Weights of a small transformer language model.
Size: 9 layers, 4 heads of 64, MLP 1024 GELU, vocabulary 2048, 7.63M parameters.
Architecture: LayerNorm before each block, tied embeddings.
MLP neurons of a small language model. Each row is named by its layer, matrix (up: input weights) and neuron, and shows model dimensions 160-255. Each number is 500 + 25 x the weight over its row's rms, rounded and kept within 0 to 999. Numbers have three digits each.
Before each neuron's rows, "fires on" lists the tokens most often at its 100 highest values on Wikipedia text that the model never trained on; "fires after" lists the tokens most often just before its 100 highest values on Wikipedia text that the model never trained on.

fires on: " ", "s", "on"
fires after: " |", " re", "-", "|", " sp", " the"
L2.up491:452456498586537445501453495536475511518461491520503478502496513526527552510469525521492480418517493476521466478496441520509502448497481490453479518504527468512498504493484496532529462524458473558506518556481508494510519509510487530555507479497512536491510469535471523499473507535547505464

fires on: "od", "e", "ar", "an", "ke"
fires after: "o", "le", " se", "e"
L2.up131:495476517539503502474519464482481457497504499516486518496509502496452530487501473535468498479541498515507491523489503500513525526494459504495458512490480449464502531458541491520492503442513496470486426486527534521551528500510484490473507554510450465523442501511519516496486470494511496516

fires on: "\n", " In", " of", " "
fires after: "\n", ".", " "
L4.up564:458451472510462447470513504510475449527498472508519535517504482542530480507492490479523533544506493484567474531475506514544500508464499472518541494470501504502486491447529479514444515500496507479520480502534472489502513497472488508502561441490493507483464518494511483468507483561469525492

fires on: " by", "ed", ":"
fires after: "ed", "ite", "th", "ing"
L2.up78:474487494490544540508522502463468480467490484512490441488489490552540493492473454549512490485478505506520502485515526529458459527512497475516517473477515498500502474527498490484451462464506519516556531502489477475556493510521532555487534483496516510499473515512465489524480514500520545501

fires on: "s", "n"
fires after: " the", "fe", "s", "re", " se", " re"
L4.up617:516536521519482490473458421546489488508462467473505466496517514548524493502483524492479471483544544465488485512492504495499536488516493498511527537518466421502498540454494518503499522508513497543512464482477527488460465498424514481492514507485499508497509514513562524532497527515539512484

fires on: " w", "vo", "ra", "w"
fires after: " ", " (", ":"
L4.up206:489488534511505537506486500482542518480469496462551515510510502467474502497519431529525476565434539493532495501497488500532504499482504482491503541524508536471465455467459453513492498498497515485476569519530498462467456523510512478506539487506528481498497530462529485492491478486488477518

fires on: " \"", "==="
fires after: " |", "\n", ").", "-", " and", " /"
L2.up256:459527492474508484481478478506476477520488492466488517520491517515440503514493533524501538508490479480472506518542478479548528462517516499522475512501471518505477471496482487515505522515508497500475506505489524511520489487522475494511523465502553469470534556511546510501478507470490533533

fires on: " of", "et", "ep", " E", "in", "on"
fires after: " one", " comp", "ke", "te", "th"
L2.up137:494494480484475515464507523502506463492508517524502522460514502465534549492516470509468452533520485480537490495508473484507502469479502481518509508482489498516493470487511470465475513522431492511536504486483571503513511473513470501485556513468506491509504546541486494494506484512504501518

fires on: "app", "\n", " ", "te", " c", "=="
fires after: " ", "\n"
L4.up326:532486467517502500480510543517534480482470516506478482502491500512498501482503482512540524512487520512469454501495497501492498506526494454511505494475491480468558515529503489511464508509499491479489522531526442497511488536473488504514471474499515513488545535463462517441530513503494497481

fires on: "\n", " later", " such", "ter", " "
fires after: "==", "\n", " La", " ==", " and", "==="
L4.up371:495492530521511489456481500495492498493514468480522539496472515520541474465532514510499470478516536473487502496449476531527527561476474494525495506452484504509513519508517502492502493502470490470533477501524460476485478515439529516516513478508483507506498496518481509519524465489518535509

fires on: "it", "in", "x", "A", "s"
fires after: "st", "ne", "-", "y", " term", "s"
L4.up546:482456550489542486507522486486438533494492476511559523427525515442486438503486514537546453506512494518516484531496469509514505514489513482485478530464505566458520510505516527518478509488473447513513486519472494487492532519454477553540483527560506558534486497487543544483496517495473509495

fires on: "\n", "th", "h", "ed", " M", " "
fires after: "\n", " ", "=="
L4.up648:504498474452481472488491497504499499485514532505495513495517496498513506463529539482523517492453495491508472480489478509493530544502527501520480490517516499486451539510494477525523510524502492435517478535521465470514503515490452494498507483544506506495493496490505469454489467497470509515

fires on: "\n", " ", "ce", "te"
fires after: "\n", "==", " I", ")", " ==", "s"
L2.up608:566514512476543475499470469514487518495475485494508483529521535464510538486491494553517528485472477501520505510507443493500501545489476496493506541492485495482510514476460478481466484506518489467529524502491491538479539473454539507525472491499519472522508536508484523512478488516503493490

fires on: "-", "ur"
fires after: "\n", " to"
L2.up1003:482496529538510527473498509483515513492504519454513486478494456488504512508458548499467537506482491491501432514467498507544555536513516467492477479496502458511498496503498495499479488520528504484519553482515554461528544464503555514477519507497512546486467464535469471473537496483465504481

fires on: "ad", "re", "ing", "port", "way"
fires after: "ro", " the", " Ro", " trans", "ra", "ly"
L2.up757:494481464500512458502460538482543477527489482465459518501493523476518524493511473569548506503513500514501498520475527514516467497538545456550465499518480476516484528518507488526526492478509470488494509520476506541483499540492502541496490496468499515545476517533496472431512510500514473526

fires on: "ly", "ed", "la", "or", "ve", " to"
fires after: "e", " O", " g", "ga", "co", " Ta"
L2.up977:503491497454508488522511494471500484491527492494515482530480501484505528500482471537472492543494513489517503519479495503506501533490462535501518502496488486493496528480482500529497514542514498484499450489508517507538509530516506458508540496493553495497467477520505483505505474499532512517

fires on: " |", " ", "o", "ly", "v", "go"
fires after: " ", " |", " F", "ate"
L4.up642:441502488557495490524505498483527499514525497458483499482547507515447493470509520497487504460516498481510531459505515533501504506501493517510498487506457507522515477482504491549453488512507516485508507501515495451518464515507512502488538510513527523446503488472483495485503514469487517495

fires on: "\n", ",", " "
fires after: "\n", " ", " in"
L4.up11:497491487527442551518501524506479493493500509551514489505484475532508477489527481491530499529504475455507479493501495551498542462503489472547485510495458519520486522559547480516485493506493442485464490535497477496510492517481530518505541508506504508496498517484490507454572501516486504494

fires on: "\n", " "
fires after: "\n", "==", " "
L4.up1003:475498466518498491493512500501518471530480457509506492497494490522569504494525483508496484490469468480513473522510486549532557470491508485517452492486529481480467487516504488519552518494493451487491541511494494482505501523462516525479494544507489530518450485504482495518539501507503542480

fires on: "c", "ver", "cc", "ut", "p", "ff"
fires after: " a", " A", " su"
L2.up501:521502520507510479509546476475523493486488497477508521527513461499508523484513495485484497512470473517483523528523515540500525488456540471499482497512465488525568509487507466540517537509508442469519465508509454480557439469488470507482529515529498511478521548501545494520504494503477514562

fires on: "==", " re", " pre", "S", "r"
fires after: "\n", " to", " U", "A"
L4.up75:504500487502463465523538516505456508514520509486488537492489523513501471468473473477505516477496523519495507498523469517520506513463469488531506497491541493525490509474517486536446547494504469513476489501443515505499447505466477499415483505486519495502494478527484511477455489542533501509

fires on: "b", "n", "l", "m", "emb", "or"
fires after: "o", " E", " O", " ", "E", "c"
L2.up390:507474496518458478464500495450480494522531496488471485474521498514482505462505482536500491524493517511500458501495495505539480516488494472535491489474500525551547502512489483512467534547476528488513481474479502532486504522493515481479551511534496517493522479512461513516512501479443516498

fires on: "\n", ".", "\"", " but"
fires after: "\n", ",", "."
L2.up765:491483479526456498509514513458516498529489529464519544506448508498450510497469478497497499527481509510542515540473512502485477486487520497560514505515523490452548509459513500490489548495461500503472512539534509497515487532537510554484481505514481516485466529455483447476534472488541482477

fires on: "leg", "app", "ol", "et", "r"
fires after: " ", "k", " K", "b", " P", " O"
L2.up756:448478526474469479477484492493448513515512434495499528495492514474490524508481507471503469523502480500518483503541513524528462512495498486482498464496461522502479489532497443529519517518525472525483462476461552480537514538529450515453500500513520545524469510495460534489495495505522521520

fires on: " of", "\n", "Japanese", "se", "ish", "est"
fires after: " one", "\n", " ", "ine", " Scott"
L4.up161:480486499504500479458543460534481522529491460529536486493530501493535483474490482468483526489496535491496484499478515526540472521515524455461513526450509519492487535514500446474470521510466549468540494522565460501467508498500490507502477506509493520527467559518477534498487477530448517508

fires on: "t", "te", "u", "ist", "re", "amp"
fires after: "s", "us", " at", "ar", " for"
L2.up196:543518500497471521479543487523482525533534522529517505486488512465474458485453458515512523486451452515515486484513496452499519480480526502507496536475469522492453498484514462490527503561543446526513538525488443440513500511476517509514494490518529478493555533501494489506493474502529497514

fires on: "ad", "at", "u", "in", "ar", "y"
fires after: "e", " He", " Tra", "lo", " se", " Bo"
L2.up967:502497527533440479485493509492528514468501505506499537481476449479471531486471488490462489495470502469506496485497514550518509535493504519458493467479515471518503527493503469494467454491500488519528464523499555507510504500450472487464497522476492519533479534482496510500488514475493522518

fires on: "e", "ke", "re", "al", "x"
fires after: "s", " St", "S", " st", "c"
L2.up855:484456504515512516488489484533487474537499516503502508479475508482490535499541478556466487479495474520486513488505497524542497484539542490506456484485500491481500506490508462502464541522509487502475488493441484514492506520496481540505490501499487509489545520520508540541522494455474489484

fires on: "app", "c", "p", "il"
fires after: " ", " a", " O", "vo", " A", "A"
L2.up356:511520548521498462481474511492446533530503501523503502489486474480538507483476461508504490470475513480450485520493507494531505533483479491497499497492512494469522540477514462514482536511535510486478434503522485495515511510518521506522482462504456508527530499536520495527517528479464524523

fires on: "-", " called", " named", ":"
fires after: "\n", "ite", ",", "s"
L2.up499:502520484469480515473494500541493510527541489540513481467505487535505527511487519530482524476498534514485486531482495472516468533442536534489496508437482487451466503487509451488480500506476473517513505525529474428531509539502485514486487510518490482519459500508504490538527561545500493512

fires on: "\n", "ed", "ce", "man", "i"
fires after: "\n", "c", " Per", "per", " ="
L2.up152:515473493496458505504497522501519467497514519490569485498493555517502522498490496523490489499469498462499445475529528444500500506510488479530550498461505544504514517464527477486475500547508500454523523519458450471489515487543463493488500494513479480492499492499541477492453488472502498482

fires on: "\n", " by", "le"
fires after: "\n", "ed", "it"
L4.up529:474510480512502547526465463494502504477476478523500487504464527539501484509539489522517516470475484442509480525514518517510490505516515439511552495468551524514489520469473497497468478508458454501506497516517480499488496456489475498510509529521539496517466496509489505526502469520522495470

fires on: " a", "f", "p"
fires after: " as", " was", " de", " is", " in", "In"
L4.up1017:490535510494487490494524485500531507515465538470484536528473530503540439540499506526527488502505466503511483544543518494499482453472553482556503517513456462491568527519489488482484524539502523472532533520499498471553486476491487536474523507492490489456489515496487504500482481470493527499

fires on: "\n", ".", "ol", "-", "ll"
fires after: "\n", " V", " I", "R"
L2.up704:453502517474477479488539474469489497504520496479529507520490537502526500502485463501474500533477502559506460491449485517515536492524527502541507480506482487512507473523521476486506525506490529474471535507531505524535528494534471523499485456519504521472475466513512477508510458539480505530

fires on: " ", " re", " ex", " pro"
fires after: " to", " "
L4.up248:479503471463486507519479519449514472479477503472485500500490520473523480498521536514527553518490491513521475534468470523493528513476517505550510523499528533479515504504513467539489524472500457442521455498476460479478537530523516542485490512479492488447511474498516483486512439464516490480

fires on: " |", ".", " ", " 2", " 0"
fires after: " |", " "
L4.up247:507484438515464480472467477429511510484516511492538499484536502469490509516491498518520487513473507485495520477455495512464456515508511510541515489497493492537519506508513486476450520481502559526487488547494463507476485521518512496477533486495536528485497502482482484485527490514507531455

fires on: "c", "ur", "th", "u", "g", "es"
fires after: " a", " to", " an", " A"
L2.up468:495532546549516517489485474463475531519493498461480469493498499487475560475522463506540489472469515523464505506495521526530525461470530497474492480458500488509533474472509502503483557507535484483534477495522497513519498521480509447531483473484488465469466504483488450507499519522478534544

fires on: "\n", ",", " ", "or"
fires after: "\n", " ", "M"
L4.up652:474491458527487505521504525460486499509486522490478478508517496540491489485548504460439525538501513492489486506528474541489519487489539505474522543461505490498519495521507488475510489478492473469503491529530508527499518542509507516466537520560453537445496559497533502535530461497478521501

fires on: " his", "s", " His", "n", "."
fires after: ".", " re", " An", " of", "'", " in"
L4.up933:492486487512500535521493492498450481530504492489478479531558518522480492481487509524507486498524498515491462456455475484517542545506517481515535538520555450516509513472520539491513481513495465479478556486460546481483502537496494531535484511478526496505522507504528500480466485507513524472

fires on: " ", "ed", "ight"
fires after: " to", ",", " sign", "e"
L4.up82:510510497512475527469500513516498507462502525528464498489522514510526499500508506485485492520494480518504504555458493472533524482529474499495538489506491505444520470487482523522442496506509537511519462528490498521497575546509487492520463527466499469500502485494541480455523460456518495497

fires on: "y", "k", "ka", "ak", "h", "ham"
fires after: " Mi", " Da", " H", " Mo", "o", "i"
L2.up281:496489503524477488529519488477527512485489499495513494475456489513507500461542526506458471523480500474483537448529521537462503479441475493485466492510498567531511473483525493491496493513492470476539496450510491527504500478534483527518543517493493468502490505520515503503542515487474482512

fires on: "-", "|", "==="
fires after: "\n"
L2.up695:495489472509445480504527475514449494535503496483507487476504513555510456503461538481483527495511524507489462506489439484522492508501532477539533503548494468534494510488510471513507503497517493493507508480520468475559495514513566509444533500506497493516442451489533502490486542504483529533

fires on: "ru", "born", " term", " name", "/"
fires after: " (", "st", " the", " ", " st", " St"
L4.up358:534509491517484491513510492529474510449432475514520512537490522490538515498485511523536477528480491469485461471449480531497525508560482523530526510499505463517479494479474496497430508520491475522513513477529510443458512524454458503523517481513492493531516505491537508486498524444516497511

fires on: "am", "rect", "it", "g", "ide", "al"
fires after: " di", "gu", "re", " d", " do"
L2.up773:484493525506492491499551507480528459521484527517497488503461528479494486493505508503510497509490495531488505523502471490514474531441504493530527512524487508483508514511484479494487478467495511510495479492506524473457475503464504483533506492469500541474489519505508496478511500517488457508

fires on: "|", "-", " |"
fires after: "\n", "ate", "le", " Team"
L2.up753:509432523508425476528468493484529459511502493475497502488521465529526464512498507517476501484493555564528469455467461514504516573512551478518487519519492481517498533492493488490492511490521548536502531538494507478506506522483504505498504498502517489476502536476516460532481507493498490499

fires on: "per", "lic", "n", "ve", " of"
fires after: "ver", " su", "%", "ub", "op", " Lo"
L2.up142:506551537521531521498518517499493524551510488518514539529547529490485508505494470519481466496527531473494519441528509472548478484545460515526472495526497521462498485501509466480497525483533473497500507525475518559532518492525488513532523462469476512493507478492450434511490512470491511497

fires on: "s", "u", "t", " "
fires after: " ", " as", " As", " con", " an", "s"
L4.up775:522542501512447506503470513540528509529508493457516489497517476503486492501524471513520498494494498470546502496497470494529520511500506488476563520453544492540503481499483471535479505549554500480490470505477469525524454559502486513455516486502517537520540489485506516526489468529501502528

fires on: "==", "ar", "ra", "===", "ine", "d"
fires after: "s", "\n", " re", "app", " up"
L2.up125:521497450474515511474499455488459468504515534520504492543535499544480505511497515496495480472496497488539514511500480464528527480507508485514471490530510456521460495526502482473507459509516570501463471480546458489515500548527468527471513530463507497521502485470518439531485515595522514516

fires on: "\n", " "
fires after: "\n", "==", " "
L4.up289:438420456525483474505511481505510480541520491475509510481468478543534484506510511507529506527497517471497472512506495541529500503483516505505487536446503501528476535489523476508499498506509469490513497535512460482509519529451535533510530496549480547495459512501513489485524489506503503487

fires on: "ic", "ed", "s", "ct"
fires after: "if", " di", "ist", "d", "fe", "e"
L2.up464:521505475540483514553528496533495469454491492511487532529535502490467486524559495492475525468535494513497482506519463495461550481479484502474491523502446484444499445529494500504491495467510497459477472511518484510480473489525526523449483488548519522529536477491476511525504516547529568489

fires on: " a", " an", "\n"
fires after: " is", " was", " as", "\n", ",", " also"
L2.up482:493499488509498483480524486463524496478513574423507483505517499521502486532500470457468479522490489469507454546513505493535517531478479517503527514488502469498516492501509491515492516562507520473502500521500479483494511526487490497468503511511551507482482479463489495493456488497465508499

fires on: "0", "9", "6", "ro", "5"
fires after: ".", "ic", "te"
L2.up620:508500485471481516501465494464529466483530496478498528511498478495552512506529482504502512525517520504552520499499481516481542485504564447493481487516507451514532461540502463475496528523510478504495468512482540448521482497536517502480482525528515504525494480455462525559571559480499483553

fires on: "p", "d", "tro", "f", " F", "t"
fires after: "s", " in", " In", " ex", " can"
L4.up435:452535543489504530495512452489492498499524502490461560508485482521481457499476491502524515520491482498503474466484500463496521478501525487467537539494524489466506501480463481476480515530531514548537490554457491454478474519513519491495503458469494499444504507482523487549515485507536499508

fires on: "en", "n", " March", ")", " of"
fires after: " ", " E", " University"
L4.up199:519461484503455485440519463471515478491495517465500499493532533536504529494541448459484501480543473528530500472515487481484528501517489480511520484471507512504499453485509493484492487459508488507502486470513499510501513522544519463420514525520525520491516463523464505486475499471511521476

fires on: "s", "n", " tr", " made", " "
fires after: "s", "an", "n", " an", "en", "is"
L4.up180:512513537529521489488478487506489482535510468486485477497527525506485467495490513552523492491460496505546506494469542481483544505486498492514501467450444493503482484474531493476476542483529482495504481536478476502484474544495513499493512500444491563450535533474546499533476484500480484483

fires on: "\n", "\"", " "
fires after: "\n", ".", " "
L4.up774:488443504476488461498485482509502476518480473474507513479471471489502514481541480483513516562510550473509496521477503512561527480512486492487503515420514509465535520524483489514488482530502524469530479493515462505492472507478516524481504517523514530476485547527510495440509539515518508545

fires on: "it", "ute", "de", "ment", "le", "ru"
fires after: "st", "it", "ub"
L2.up694:502491489484519539482510497467459534491480505521487508478486512489487502500456482501515480482501525524513511479537489478564479510523493494497534528494482519508466502526537487473512521496500483457478527501481490488483506452531515490520506522572506547533489531517533514518527503494463503508

fires on: "\n"
fires after: "\n", "-", " |"
L4.up35:470502470515489507450489445507474501501467539484451497460504473508508495503514527487492508468525514466530529516502489501468525482530517529476494512501553538499479519489523463512531505501459470480525482471531481493516489538484529523459490473529513489494519491500527549522544451529522487512

fires on: " she", "-", "\n", ")"
fires after: "\n", ",", " where", " "
L4.up814:481486494525476523499504466507487478540471509491472510491513516519526451514488532470492504510490529467500524486485503536533493475518556502550496505485493521498503517518522485465534467489487507425497526472490463479548517527508509523517512522545534491480442503484464508515509427483489518555

fires on: "\n", " election", " "
fires after: "\n", "==", " ==", " "
L4.up600:506466488495473537468520545486489465543477459503519517556502469526508503494532506487531493556481531472513450511487487524511511542489513494531518519508475544492513527525514467509534474522514487496499470473488496504515492503518512527525497498485544521529487539506513504477504503504506511470

fires on: "y", "it", "i", "ci", "ed", "in"
fires after: "e", " Be", "pe", " E"
L2.up500:489457510500492464466477508494485490506493506456509476469522452485523532499515523554533473497493507498494488510490505522498487497540518566501506533549475477493490466502506519532506519507505445505479531523461537516491528461481488481504462521544524537500483517547449484475517500496437511516

fires on: "\n", "ol", "American", " American", "ence", "lic"
fires after: "\n", " vi", "fer", " an", " Ni", " po"
L2.up725:508482519467472516542489462508541503505471531483524500512477479474450483508562486482465491498510491499490489526500467547512491499523452493465514513496516526533533529477475498524483492530496517485492482515523508493481511487529524522480511521488536496502492500508523547520481502450523521483

fires on: "on", "n", "or", "man", "en", "mon"
fires after: " D", " E", " ", " G", "e", "com"
L2.up154:481496513513434475444484475460501507465502519504509495493487493482479514511512508493490481489521476496534480495508495530461507529533493514525474469488514534502531489473482446557452516493498500480477482500507523530496492541561496522528531518500523493524474454483490532499533495474482501478

fires on: "\n", " "
fires after: "\n", " "
L4.up306:487506503510520437488479513507443485498517512513506492489522466523540487515502528526483539511524472516487484498526501497546511495462493514514490491472494502511478486527531470474488476492499494487504507550463468486473473509506523490494492485527494512509473544539514496506530474543420522544

fires on: "s", "on", "-", "ber", "ter", "c"
fires after: " re", " Di", " D", "ar", " Li", " Lo"
L4.up899:506482479563481468509540471517504506473494499513520439514515491512492493466466525481455503518506552498525489495515504493517486468519492487488511453508480506497466527531461497531476507494478476557487463489469499460490513501499552458556491518521500548500545481515487532524495517485534496478

fires on: "ed", "in", "ent", "ous", "s", " of"
fires after: "ist", "er", "ll", "d", " made", "x"
L2.up413:525534492542506466507539511538477496506470483493550519495474534513509503503515483517492462488540504500469479540512488500501545468479491522456516528489517497499521488515527496512497520506495504497528494564541522503469506527479507521511493483545487482527535540481475480469509451490516478485

fires on: "re", "le", "ed", "d", "b", " |"
fires after: " G", ".", " list", "G", "F", " ("
L2.up670:518515482521531491489499473517510510462521474496494517489537495527487528510464464494531506483466492509505508481435521519491506555543492494546480503503473511480502456440468492497519492454519504523501449508535513503494498472518511491474547484577521494455495510502482488507495480511458475494

fires on: "re", "tor", "ter", "ol", "ur", "ard"
fires after: " the", " The", "th", "at", " his", "n"
L2.up322:515503508522489480494438471533504459476504509521458488534479496474513487494525534496535513473464529476495472518532467521472513523485534487518490486508541468528544549483481492533500539503467455500517542517489474495523470477482464512510522510519540492480488502510493515490485463519470522457

fires on: "\n", "re"
fires after: "\n", "t", "th", " \"", " T"
L2.up4:508486516477504526524490475476479508497478459492511504466494496523527505521479501536508499529474481478531496532515468485487525482498500457478450539512487485535486505462511510553529523482515466494499511518478492498529470543493483450460523469562551467484472517532515521526497449483509438477

fires on: "\n"
fires after: "==", " ==", " =", ".", "==="
L4.up535:484488505529514491481518531508480481512501463511561539506466490481558542496543512523476462490528517491463450509528485488530512520466522449539497506488525499483488467466500490512460515533532509440512500540474460517494523527465472530459522496486466498517483520482501472490442489533448547483

fires on: "\n", "ul", "s", "\"", "led", "."
fires after: "\n", "d", "v", " S", "R"
L2.up943:469513517480543507510524504483465500491507521477514511476453462509536477483498551481463459463484506502483480519511454502495510541499505476510533478465517530508532493515468518488467486491489461489487509537553498466511462492563508495499467499500535494516473515490502505494481555541512472520

fires on: "in", "ol", "\n", "t", "pe", "e"
fires after: " ex", "s", " S", "S", " dis", "c"
L4.up784:489476527482497482505476489537464464487504451480543502511506554491467498516486485518501528516476509494491499500517476501513514506537506482484469484511461501508542544478474510509485548493482496456476489525474512493495457527504506481503485479492542523481497537480502513541523514486485525468

fires on: "\n"
fires after: "==", " =="
L2.up769:534493467483526520507483486505530522494510517537494494484520489514537479508488523499524497550458525491513457481544457472522543562478492521488521504477498495506503513516485452490475492516471475500539519495448497478472518502470504468510520526485464527529457494478468503522526474491484451517

fires on: " of", "t", "The", "="
fires after: "\n", "%", " O", "w", "co", "T"
L4.up283:437485529543501482449512507521516496538556508515478507480509522474490487499471501503505555487503508544518529478505482503511450473528515458538482507517520507504482493524473520497511519465555486439526514499544508569512518525477528526486533488506536491533462541503504488549479503509483486514

fires on: " of", "ly", "\n", "====", "y", "ta"
fires after: " one", "\n", " a", " full"
L2.up345:512526498552520479493500492494498507453448513505535569533502482461498489442500508509436546506507481528481492472472469521524500473498483502509501502463532468503481519496522496521487533489507505492538469542501468512510477507495496536492510507501458505547495533511538520494471488508458501495